config.toml
num_hidden_layers = 13
hidden_size = 320
num_attention_heads = 5
num_key_value_heads = 5
head_dim = 64
intermediate_size = 1280
vocab_size = 8192
hidden_act = "gelu"
norm = "layernorm"
norm_place = "pre"
norm_eps = 1e-06
positions = "rope"
rope_theta = 3240.0
rope_fraction = 0.25
qk_norm = false
attn_scale = 0.125
bias = "all"
tie_word_embeddings = false
parallel_block = true
init = "uniform"
init_std_qkv = 0.0258
init_std_o = 0.0
init_std_up = 0.0258
init_std_down = 0.0
init_mimetic = 0.5
optimizer = "muon"
learning_rate = 0.00949
lr_mult_o = 3.0
lr_mult_down = 2.0
beta1 = 0.9
lr_head = 0.00575
max_grad_norm = 2.0
warmup_steps = 200
schedule = "wsd"
decay_fraction = 0.384
decay_shape = "linear"
final_lr_fraction = 0.0
batch_tokens = 65536
max_seq_len = 768
doc_mask = true
train_tokens = 380400000
max_steps = 5805
dataset = "wikipedia_en"
MLP neurons of a small language model. Each row is named by its layer, matrix (down: output weights) and neuron, and shows model dimensions 0-159. Each number is 500 + 50 x the weight over its row's rms, rounded and kept within 0 to 999. Numbers have three digits each.
A block is one neuron, or neurons of one layer that tend to fire together. After each block is what it responds to, as a language model described it from the Wikipedia text at the highest values.

L5.down656:496446493563546462470520502456573495544413525432546431566498587511464488482515468538539595469476479493542473497348518584410426437526462557462499496420445587554435537579476415510468484430531480527465492526530491517445489503508565486556435505531535492558504600515479527435511465443433473517506435460491482488532482589547449527506458583642546472608460469538464434572438492443553436503498448486526495449503427455483594446491459468570595472530556581516500513521503493524516456422404467
Predictable continuation tokens

L7.down137:486491503545541528488571488512492528472426463409598473498580466484468571470511497459404524469475420401478579532484563522507470506581553516478577405437534565486526490452471425551519498463453541543477470512535508514534496511484528438479486441464568532534526490570448425449475370412482483482509493504523522506462487564551453444571572514547524481600597503454485505494424578480593538653460536557581474540416478510567588520501502503477491582542476580583529534428493531489466439379546414
L7.down298:455485528494531554487416459450509430474538638490447423509500555421522554502478535532447515526464585514491537552527475438479480589541512494511569401459481456470535469430589466420535424429585597503489463551560558460492468522501517488471409443492425381541566544573591498456552459490516506520532475549497606544572550503582544557559520565494545522547460395447537508479435459450555486474508497517529519601535551459490443530441538486524497520514514499485541429502529455493560472339525524
L7.down362:533471471418478440460527580522447506525529507530423489561465469541509466542521491544455504578418526526443540466477477470486535536473623560535531611432460527460421523470547547418540515442455556358549534344429470542461516487534503448592443469510606481462497564524593475535541339510532504506509509516543497462384441485489479477496473426567585544455470420426621480526439490571464443411497492414449507498423452422526415547485522537465519421532563406525500602512503540508493543451459462
L7.down438:565391508534553605445535472510514512508521469443541416539491502448524511462490473522426520503525390485475474490484570479474512413543473532504547418576470537500496554493476404526451570510507567547479472486524516392526435465521414530475563504487596601534542492550423403482475418558505452462542502500495518469459478603523499510548528635504512470568521579510542513474423526523567414598467529495541505510560442505539551482587511475430483548575453514608505513465496552471479502378467399
L7.down823:505591421460419472519436481538388540529470503524505531437539486505523558558469495544456524512452498455567529454438498507557538548469545461454475538465528437547439486508578573477636500525423444479475503492570540474482535635530513516503482504462575509487494523543509493497526639478427557530614473427445509495506611418521511533545506505509452537516527496545462528522565498509365540490572453457433570544557523400464408470475416408487514442563523494426484419538392483466421543472496584
L7.down969:483378527478470446553516504569527528437477535406485446399423487477523413346514508450567513511427517512438439459489480398474535440523593545578526413536447491519481418462551525532524502547524477498457447453530516504474574482515475487595519621485541467478566346466513417448444434483472478503549502569488503400535467582499575542579478497493563486551562553492468543466512477551533541471528440507470488487443462524519621511588541475516503518440573445499535549490552469543446381467431621
L7.down1006:439501520507459459566491485541459468563405505425469439498517524508553561510420464462560552497425445500422405556451518415587448572579507475436590482471522398402516533459523523508550489527497518452490489506584511504537510540497547481579413524527370559583519415490473432581490433520468562530496364457561482481436523518501567381574500540543469471425482508493490559597446503539539490476456556525406554550468474467490370484494557638488476525522385525473494459510467579520445481501613483
L7.down1095:573549504494447401574518434509533532462544514479469470487565453526403405483426452557510468468438558437460471480519552474539465572566520474503565480482466486535523501564537585548502521516511517457504539510507533453565552481493497502551533533459493587562491575489449426486491259467503434532462457458511531484497530450443449387479582546434527541466510486558549499467470509440456482517580408639414535524527530399657431511559470514554523475521561484596532575491523592406536433554535388
Comma after introductory phrase

L8.down195:493531483492472523513479518529464569499527520438495487491477533521470452542448482479561438537506505510476478487542518498469448519489538504598533519495539487514541476530466446574508450485478474547549512405532530545500526493545469563544441552581494472478521595474493487586434000544532531511569456511463577481452554503510502443498530489489475509519531491519452503456449540504463476607509530562544515576415507546485519525531442513450428510528480440558481527468459503541514427463475510
L8.down214:467546434487443588540508505478472539528497512454577547489474533513448521510316446454546379460470627564495573553564454530488460436486467564511454560494525491497507527460434505517491522555535474516530548495518478553511433528564568509559409526580505493456543487515515468507491097568521501482531431568480489539491473531560531477521504556510400458487477480582461518539425510501489556619519497601438528542484493478498474602495559441473493395537526530450463526410510521549494446453513554
L8.down460:584477475504496491612519467557558506592487467489481504558514462528379466578505584526559555517547519449483515543557501472512562541588510483467465533456459478556534440488420552566531539517446531542493446493464466499547516511498588532523482450490453364429534525415494576430458336501497489537525579407468442547546530515647536477434528480520496531464509472463409426485415476456533528489449521527503496504456504419478529436480582547511466458344483522507516445468522451557499469491436547
L8.down926:433570466560473535492478490518528475521541522466509528487462523428531544558438595495413463468531596493530515450515532565546482460525521474551420467481400465424617448537472465582581464510468434486524485410445556502516494565584535461549525496474499457462467505488485543520444375478528511440441474441479550471437479566546531425484463526460526456451548500470414540446477522462568516565391479484483414569484559500507464483477459536489456449487472504536427579519500453427514512531489488
L8.down1129:506475486560539553468426462475466553514504507459492438460493464442489525475494565474518544468496471384514512406525555551515490478514503574493491499469497509478445447588447535550462480517551567408518523460516542525525494449455538557497613507516457492609521524522459554502468206471468548536503490529498468392503520526486506561513480467453568563478609508536538540489426496455528466558541551432555501507507472479580515498472531476504495529525500565527498484467502534484550430506432513
L8.down1183:513467387407495497600407531526493478440504551494509471479573415539549508460576544451510635615430530472494474591470548584494490506526578571459509474441527624424491555462473458518442432456449552477477459431450427480395545499524493478527426476505565462560524517469519482504540402432516464462453496469457494448433605520568505474605467545518490490482520486488556498483533492487444505462481538446518482535565438415483472535435498502513493449508490496517564573565501469540535504478570440
L8.down1195:513477490551446477496433492496471555507448514464507592535499489549509475615497424490551439599510481577450437530579507543471513549522503552541516565457502443546531479532528467451522512512494471606588468433568443508518523511504571560476467513558454476479512529474458544488555010538470472546523482439508554418500448486487500425472424551501469516518514442517491512476565484525488543575509488529523499511514479524451445515520500540510451453539452440462394472509487496459482477398402487
L8.down1259:493375484493545649428547484527551513521441519429486535497529508529455540553533500502535546436475571473525609518590565508540465487548578607516451393429567502537518527415514459519416565446465542433488542516513553479440493538506486495484501561493432514473507455517506465474549485491536457443424475526527509504469515484486488525590518567459426533363634510450493565492576505462437474535552469518556531500463538445491433516485531475541489505519570546573530483370600483528480437559517528
Section heading start

L7.down106:465443585477498511419519488554466591483459494561477527553474455564502583490369459472475433530444587461403537444587437542433504495470380450548474486365499410493570496425517492521561464421506479514464491482549524537468564508537482508514504489515553489497471557518462441444422429383522528569492562470492470478521513435530522451525452598476546470463450492416605383545480594499405453538433504466466509512527558509445524545424491565468542558495456471462537524500393459530484525582526588
L7.down120:461583484531524507494541434536501502491568511569443526505470551520479382558511551498495546485489548457472499512525515550483467534468481519512479508480459504498477535464493507554523568524541484431560571510498649489511544441410593477568440496537502550505411577477484511505490478450490450426569505523520513528520445433479471506458441473484455476478513545397518544525498548551565504487470392469613493365437390517374629520389466615446476482493552457551496429512444454453503486508447521
L7.down484:550499561503511453527454536457491545508460535528426592494528464492458445495569528455561540497485637508563407514405528525505485498487487493471516411546474500472442498499461515433497443441495525547463537461637525531472592540468515538578536622474406486498475475465467535472548529479503547509514522578477448549537488564468499561522533455519527394426494467411571599493530573457619577503496451577519505523401507470561446535536427496482570458566502499553524528525554407556469517412439559
L7.down587:504561451503561366522503401459546434433527537593461439575545579462473516478641517554443485414445461517545530427475474505539539486480508506500503490436460540520489548501508447516554442435485461514486449531505529417441472528545405521505478444470525537432459534565480477518539548407544536629544513477544535379517436472527525463486519405465468532494521561435457443454567552561516549501591543472483447534513454492490550542499453525488482533399527463497478444505504418578494600387505538
L7.down594:546457451565445637502598477459577534556493470496420502494566509426458555542596518547544536494560524560443500579393440540563505545465398551425581481502512433580559429473507505470447432522517450456483544492509471452554427509524472509552537514560501518445495503434532545473580431533485445526494495556525443451585564402468474461605516457467465479509522495440501442597569468565516533543578531469472421448477546523469466479542546479506509530539558409461454506503528496536471462450506550
L7.down772:461518491535502437547602506458418467577470483537438417562525405568536502525496511424442498533529455598523592511447518436471445407471528522501543504551464392522494448472498558561525456590470372429470534504508558529528477549467448445535431422632513465641437507437542492458455578529468584532534450544507467495466429506581492492458476516515458504445545535493450495497519442556558439465544461534538497542522467425475546496486523518499483454489590546530523441516618524568471616445497496
L7.down1035:519514582429468517440503464442583486584426436399423514426524586522601580491569437582584551471453609517500517489448486446580491530491517460552510496457497574524476397479508439493600447518561427357483511556522495424437551558540459472495471391445439502465461494470499413422505611448498494430537479555477475497573471497487478491530537568508553446545586467488475535605485505534514462448482459492537510418467520540547521415617478466431503452488570501545523513411537486551443459487462551
L7.down1158:564516464458478589455468442462504471459491498462495496495552526485518453630394480473441547547535641527472408568510485522459582487525540561480426537513471470569529533554562504478448487468545472589557481538460564506492552472554473462487510491466447486540508488440520388503427471609495524500478492509473453581468566463483483570534560516456414504522522563474478491502575509514591454472452501501520542460444516475492515513544492448439650561526541485488514511488413484547519603543509484
Later cells in statistics tables

L8.down54:447460446557580524532539501546418574546444462548510479523479468523510524559559594533534450453490489539485480442604557542454570496461434506535503550434495522473581497536479450467509423457404479406527535471511508352556495487551617486546439470427502490532516484468493564513490465592512510547537469534556461527486416485466578499524475560522587516508489406466535609509537487491546554554482559492486510508435471560454429560555438466401515558476380534578408505436438527537548538426631504
L8.down172:509589529559478539506434575468524512584545444524532402500509458556454431475446399455412500518411426527438515528596445568581506529447487494478536561473394505507473562549512558583413472462489519476534542578474500489420494494441486495443539482452513449516453433561527524519484514422412536519477558497430493486501383487501509547512466425544524596483554512505447477485547512476443583527443564543461528532464478509431504467523513492486501467444495511565461566524501500427532545563469520
L8.down335:507532548445481579541461430516494512515555397535474554488477509482464563531452460521571553437506563524466436424396513499493563507533420505422603556489428577518385457535541467438553396456538485535555401506481546394565426529553503505521485367426486467580462521443519411471472504462484473536512494450560536516524468477559560521569435432469475451472475542473424394547522525561468481448515620396467516504541531486390561442542499508488548498460488458429483534553494514459567497576586578
L8.down448:425581563512545433656507589525484493469494478473513534528511476503507491522447445400525529560557492547388516515361528539387444430541485503566467521568485521503506574485451438416510591461545541464505549508437573503393479388468542505582486568513515462511513522500482503575475597507429527478496413579504541546524555512463462453543521476515462491566517508505486561528471505513450585506544448528488425530503587473487545398545460551519572500467521453435600521452529444481538502474516603
L8.down534:481488495472486536440475479489541411529466422553391470504531515506512401522508450488507434495467511477575484464385499596521490482540451560571522450518498577503521453502504572599527527473520513467555640560452581546525505417543475547464474482498492485552603515553407470542545433423458505478472535528446448510571538508555497520495475447541530482501520557482550457502615550398535491425463482473464494503582503547459376484459547487482399523430571459482448459520519542487495519553552509
L8.down539:496572482565557486499459579524459451529544454603488564532417502525524551524546487490570567383524491519513479554471544421518501536589471581483515550505545502489512394551507482561471443516496483410528506482571566518529519470512471488478532432587400462556481490527447473477458587566483558517430452445586472474442494485572554472478390521590486478479465554536543515568556499476481562491453453464460470552515599570527359501474484457473525602447461474555579517552500457526543490577458550
L8.down657:521471465504480543559471462524490527553519498555471549534469548538522515555442486530442509489522495456466432556626488614607526515499444478494486501484581462503548580539491528452544445517488561502581530490626507484517527525423619375416546497538465537530597501457501548503488434504445435501505430512507470432526534585482598416526521466464446460462504474478478491517583482514541505493531431524519585559430413550563485546566450488603463478446395542489485522555461557533552422552486479
L8.down771:447467556484502466419501529432514455498408374508421426436456446496384476410549407544515421451463493545477507497501405451474417512469472526567517585488506497515523444440518469529479364525463580559498539507516361552473528496491469537465455573447581441516433485546634461517580471546502440598500515504516479473520492510615468538535547418531510577482550475548462463537545490447599551399523562565511532587574477515529542448533505459479527517506509443498552457425483442454643525448561483
Pipe before goal-difference column

L5.down601:541521481466449478547585567442400539507531496438423455571466464511572565492536615549540495485494447508527553555487505493428502541506511530434446532480458563521467539437467521457426497537469565543621510517576521563516468484556531375545530469486582496528522475524524494562518588520460466504418494419457467492567507494471450553422435532473620472589535478372535381502490524556475436460501480464505489485492626547552470506366469534512576465465492479507453558539519508482471562396462491
Table cell delimiters